Weights of a small GPT-style language model, trained from scratch on English Wikipedia.
Size: 12 heads of 32 (6 for keys and values), MLP 1536 squared ReLU, vocabulary 5486.
Architecture: no biases in attention or MLP, capped logits.
Training: a variant of Muon for these matrices, 623M tokens, 4754 steps.
MLP neurons of a small language model. Each row is named by its layer, matrix (up: input weights) and neuron, and shows model dimensions 96-351. Each number is 128 + 32 x the weight over its row's rms, rounded and kept within 0 to 255. Numbers have three digits each.
After each neuron's rows, "fires in" lists the words (lower case) most often at its 100 highest values on Wikipedia text that the model never trained on; "fires after" lists the tokens most often just before its 100 highest values on Wikipedia text that the model never trained on.

L7.up651:098153136118142161218083168120124097155117116172092094149086153135148123108163193101068146160162129107114124130098153120117093165134128126076155117128102112182074112098155105141100114135122164120159099128158073180032193081131148148138078140143120133117129118148154123086183094175089116130115132154154119122145169097127116101114139101155094177099113140107136141086154136149145123147166157095065098115137130143147150147179140182155091122136121132144174166099183120077096174119136109154139207172154167089134160114219129155066139117193094116162127095080148170144123108093086122145144073120127142158127077132121163139141131112112105175097088051124157088071163108090128102137083118122111110224186117155146109121145130146147181166174131160111093135063098111157120169139151086
fires in: "and", "with", "but", "by", "to"
fires after: ",", " (", " followed", "\n", " led"

L11.up24:135109097148148133110084168160106166132139096184118114164136181138135125138113100140114147145127109167150176134147147103139139122137152094153158142124099211167131162122117101142185185130102074103152113156112171150133146133141135148183101137182104114103185077162154151095153118106137170110092099159243128114118092118125178171138135120142110159174101133126188117186077121148085152176085138171079129121140098141107123120132166141082118116054143076122103140047101096082154229093094151145105066179153144094155096079176127149082143107126140170130165077097139131085133183144112102169136120113139106137124098125146092089134087108175086115085129160107164114119136154138101101104152154078122067067171125069148136093163115133106165179123133118118106131168207137138105158139147109
fires in: "but", "there", "it", "he", "however"
fires after: ",", ".", " but", "0", " and", " until"

L12.up29:093122149125113151131173163116130115099158103177132142157115137117101111109114156123144129167124093146070082065164096122138122102107173125092105086141139185181175124104152111187094161070132135131119132094169159184134079128136094172153100132136174160104158135097160141145136172150131134177181144165127173099100129137131130164156068044115126088181137144152111115144163104061130139094103126132125118161170150178187129119117124119066137098122189111134163158084123091086125064094122116150131077125164151154105138199168159159117133049133100130117096145102073089152141151122122156086170109115045179070187167147140107137143113101114094126125149056116149228108169115140138128088081121130186124198119109160147099110076170098138106113153137106149086133140129129096170185134179161
fires in: "the"
fires after: " in", " on", " from", " through", " of"

L5.up449:175151134074138117200135174206143139167093141124089123128093108127105078143133132075128114174144109117093122116064140089155148079135134104124123163106134103150131156143132155092175104121173137129196115120080145089116115110157123074082137132119210133082129110100160138129125091133100094159158083174100109135165146149126098144138157081152118164119126100104117148119193141105092170143136115179141109146105108130105113150214151162217135156098122131164111158138141139104133115139183119177120093130129112074103148162097131198110155102125137112084174130162120103121144086070148150122090147151137168168066159074159095134110112116119129190136162145076115092147117121076141107152178101095154193080074093135073123157210143090094098155086101086102139162053118144105179089109174102
fires in: "the"
fires after: " at", " At", "At", " to"

L5.up1090:134149185114163076101079138111125106117110128174091178164127121097096145093141127171140033174112155198108168095188160152108163119133129135125150114137131103187155128179133085171184162130080095155141135171101155083140068147121095181126094121138110143114176146130126045096101081108117160140115098125187117087117096124156177112181107137117108087044108137160118160122153155139150120130133061089170123105137135115145160095109088130154179155070128106130113078153173079121138148121154105136127080138132116106138211140199147094161093146067086143159155148173134111132058122105113129073108119123144100133147160133155108179093143115117111074172174137154136111081145109131117153166170175143179161135149154126065109053105194124097139128123123106163137132119122128105215097134156115
fires in: "000", "00", "0"
fires after: "0", ",", "."

L5.up961:153206112100131095128127093116127135128096158138145120122135197116105097177120163135162101105150129124185115155150089130173119106150098112126098125172100090141136121131161083121170128171116156130118138110100080174113119167123140147174185163127133142155141144107132075144142180085036218188101121159152089128124077186154089077170066139131194074136121134071156107107149132052124166151071094110130114101079102144163092150167120125103153117126177114106120156115128147114134150152169164205153198144139113095137139104108127118151116143096103144085085094115175142129132141170105120201063096093192037100150121168106179153143135136178114104105154093150076108115184153155119129112081180130099114106148135143116176132133112165183114115132182142156143111079141128191089170105121127
fires in: "in", "for"
fires after: "\n", ".", " (", ",", " and"

L7.up146:129114175121168136169089134173182111147050175122180139134181082143143113149135131123107127107107097153106111133100141154110177092148149154149105106122119143110132168148168171176124109139132138083115085101209073140128114129108154151166114172128089175061160101155115123154142071121121115125061156119135153108096116142120116132137075113135122156151159110152168131083105080121133164153110137117103157073115142103179131131159070150102140052134109174141134205147141160091148057150102099137159088099137087160090127160122154187110148142095110122117087137102153150122123105109090106157110108090116094124141196134103118181060097128103146154129131125100090122071118139131156138091099145129152121116087127154143115136126186083176108099136100114141176115116160153065148175126158146
fires in: "the", "s", "his", "other", "its"
fires after: " of", " the", "'", " among", " are", " all"

L5.up1078:146145145084103113158175110119123110108131177080092115112101158131095109082140081068146157145119130140101141123145135152097146114153083116175167173172119094141133121144140101184194091065139136129150188145116146166162175138076147154144115182168110177139113137142161152133173168111055144113113182096172136161157053140140104135113163099106095110070121154129183088112139083151143159138105094113145120079148138143114122100090133162148094188220166125133052145150153100123151151167109156067052168117192114108136120102068164163072157118136113110178123054163120082147097150161062132112115182105171100115119093112126138110142089114151112118124071183082092123182176160100102158145101117148125092147095140116135161166122153115062204130149100149195091128132136112112183123082163126
fires in: "it", "the", "all"
fires after: ".", "\n", " (", " th", ","

L11.up641:106109091135176121148087140084151101116150156091143195146133128129089115133103116105178144109117100140095168166107153120114066135113138157123198118122141097101113144173121144173151145144110044160118120151092135118103114125149103166089099077150140171090146151118158160057149139120089147118131114119083120176099093110131137129171078149090113139109072144109132135084088112167125120073140120168164137148062067094104112161098110126160177162133116103159142090170153159052093172079121099080139089057175142105127151148111160072175105127124140110114155196193107198110100134107119135142111069144150135185122085115157124137115159115195135137164156035188178087103152121140140141096114142071120142110142135194040147174174156123085162128127131114119143118085196145107101205121137147
fires in: "000", "00"
fires after: "0", ",", ":", " \""

L7.up919:182172164160124115122137158142148031131092168150119123114120112191162129172155110076152124130165154134085138149091099174137078189152149085138086107112154148082103173157106119195116088119146095158182208119127111132122104106129127144176074085161165135117113085192095131106104146178113120124115149163065118105162188094075134137118125152067125123140158116130109068113114156128127098114079158080125162172150195095190125149181171202133140086169082079126122096099159158143117135135095142122125131109099152091125107139136101137102092138097090153176114133119101123118132121126120129077135153099104156138124059112114152114108113087150114148103097206134156118123075116085141125089093153145092143090127168132116174116137142116074099153134056109157135163082202138155119100128115133
fires in: "who", "which", "a", "had"
fires after: ",", " who", " which"

L12.up964:163108114156085127098143183180099131146150084102146146144094173189094084064111166076095137202102143129141131123148180141099187118106115113182127133096115196133110172134111191197113120154118186143127148149113100113138181093152101196139184123090190147172115118124144092076097127156119165141126143143123060111141159155068099112142068122162087163138164116138154137192084153129116148143062068129194148133140140088145068118159104096067131141117093088099107154133101082150152124127105121126124076125075099093130123178174123101145160093153144083146117131140125107160115115127161093098092129139117107137145103126121171180140217135121120126123143089139147207158130112127110081104054094120115070165128144079074149130210090060159168150171101126179109140136139150092127109145157154
fires in: "the"
fires after: " in", " In", "In", " of", " to"

L12.up404:091114110125219124114180115088148141177118138114122126156162148130148140038057095111125109118144133179119151078132065131131141094137111186136158094107148089113148142196147183172155084156041138129140136146121127169176141141148146165095083157088141107121162171107191145088115101147156166157043160204119155137104054131160090146084138113082170117083179133113113176098093138081133207117098154202082120116117107116098061137147161103128122118105115076152211102194158108074138159173103068135135095128125082085170105093121188123143137111093107119139142116191124126150106121095123101111104091127127148132097131092164139158127141146147178111142123072097155142110097106116123154175073088120132105175083145160184147106165163126083121154115195137124119072144098151127167137089097131
fires in: "000", "00", "500", "locations"
fires after: "0", ",", "9", ":", ".", "1"

L5.up1187:083156151125164084148104132181109150154066074080106143113171058158159150086061093132190168137072157186140125098110117153139104126156116102139143163102060112129093205117161121171128137089111137104075113158047137122124145149063141129162189149123136146112049120097119144123106125088101108128136134113100155100145135138123091174089087164136085115076168108148128093168128146173151079144154093114151179171172130184061145083133168135147119087170140136141136107179154159129115132131135130108137117201158140159139096098218111082125143142108085151115138128098105106128137100140150120080067144128112167154132104116119123108146131074135137151141094138093087114157095133163128162089110170121172122096121113116120135118133107072085131156158092221099153125072151061159127119157100124
fires in: "following", "own", "first", "last", "final", "opening"
fires after: " the", " his", " its", " their", " her", " The"

L12.up1018:081099143185116145128109128144159126085139147120080062191107108127180186143129118162178131133086170153155061157131111119105119122146094154114095135174122154081083161108135121076129098127126116161137094084049116124100144158179103119137109143126162183109145183119126177118164190161151111138086146109094142137151115145056113088147154158080084165162079086136079138108123159121125109106137138092098209138145129171129175169155203131180164133168131095138095135112130113171142133137128081104146115168186096096137119135089163120108143111150092143121146169147144113151107113143157166044133138150110114116125102151136123157188124136136068209080073136137122161134097105130148098189183145079156087167168105139132125132120099125130107095112112134116163172096185143065143116093127151
fires in: "a", "first", "january", "last", "august", "opening"
fires after: " the", " on", " After", " during", " On"

L5.up1097:121158077123135104144133087093105145161117107165148114107107061140102098114158167119107098141102186129157129166140141175108063112186110103146076133085174112102068145156140171147113107165155115128131096093121128072091082127075064107123129116088088105154100105079108072118151112144159144134050178126111134093106172146139096134152150121056121105120082160160117092104092130131213131141111093141066152083115163098175185127132136159150146109174077117145135181140113136063122075129103120092113137131156104104190126151149100220104095162152156145133119152121178146121156090144124148071148129156105158125139060119155124148166099072154085142134125146141123097106079105082114095162170143129134134156155169184158062122185123092158117086172109154184106161157134077139136120088067133
fires in: "as", "by", "were", "had", "was", "after"
fires after: ",", " that", " which", " who", " Bor"

L5.up24:153091133115095096158123163153089090122153171145128154158085133096164156147093098144118122093059121133176156117127152071143107130153109162136137115147097127061144120148150080160118141098060099160138083152103133152095131173147140117158162148115117126133101065155164121122190119104155101118162091183121111115123071143183072083062093111112151086128177152094178132108103189105149136137123159138121097097111101121115126145138094062135152080131140093121190143141099053152129078125090210124150149120072085105162155141152164100121120073063177136156211104121143121099096148148098116145094160061125118115102152077092099119167141182119131172100118122103129144084179087114071192114113104128071071126165064122139165119103065162109074134119130131103129163105134142054116087092123121
fires in: "but", "however", "after", "although", "despite", "while"
fires after: ".", ",", "\n", " Des", " Th"

L12.up950:194115135146161059131107162137123150136151142112140119107141106070172190146130137103159127155132147138180148113172084117156119147059078139107105099143113185115128112140125120100100092095102177131093160091127133142122139144158113125156091122101086136106144166126166148165098085166079132186064126092076164139128073145164165136101107140154135182175145106112157138143103193138126177138123115173114117159104111191125059140117170153081163115161139088198164134113040132098110139119135113097119152121163136145083133180138120151127114109128117133106186124129105101172116159086139134111076108156068134063159126111146102108111089165151127151058135093119148139135146083120134102085105122151107088123153077189110081113169136147157117090112168136147163134086181150025079159117186167
fires in: "a", "the", "an", "his"
fires after: " of", " on", " in", " with", " at", " by"

L5.up627:099156132121143089103143117140138087078167156106124140150120169110107160151138137146109108129121121150211121160155101169068139111116091169122142134102110158121090071109144076150134127114114105150064140077156127187101132135116077140157086094123182092183106109081125079146117157149182097159121135157110136096132189113149047196123111164165135120114129105117121132102163124121155152058097070175100090141157110131085134158140103129112112149151159135121155179144120106142057187144146134112168101103163199142122126177120133129108118071110110155109153144147146134140082090124086178149114082101092135157131126149119115128156127110172144146106089149126125162180137133077148114083109083148118083158127096070110129099103130087099121096188092121162166118111142138141115099115123135
fires in: "on", "in", "at"
fires after: ".", "\n", " The", " E"

L11.up1413:132083154109107127133188112113137094147093113092111146089097128135140112150172145097186138149084123084128099134125153179096124117136111092188059096084154115126113095134159136081144135109169165170166100124188156081152099137153127159117108163119075126155121104125123139081126114130143148157125121098167095148111106145111151120124104142124120167108114132100143104083141058134116164117095140169182142117150169125171112099129070132083146117111150150085123181112098080198154128094152073147177189138079150167099084176137116124091126195165115111132190155132166072151185121147135137136076154157086110117166142074142131139179125123143125079103154139039128170175170151089069146088109125164138111134135157142188159088155149092126131165138145177122114073162227115119108181143127131
fires in: "the", "in"
fires after: " in", " the", " of", " across", " around"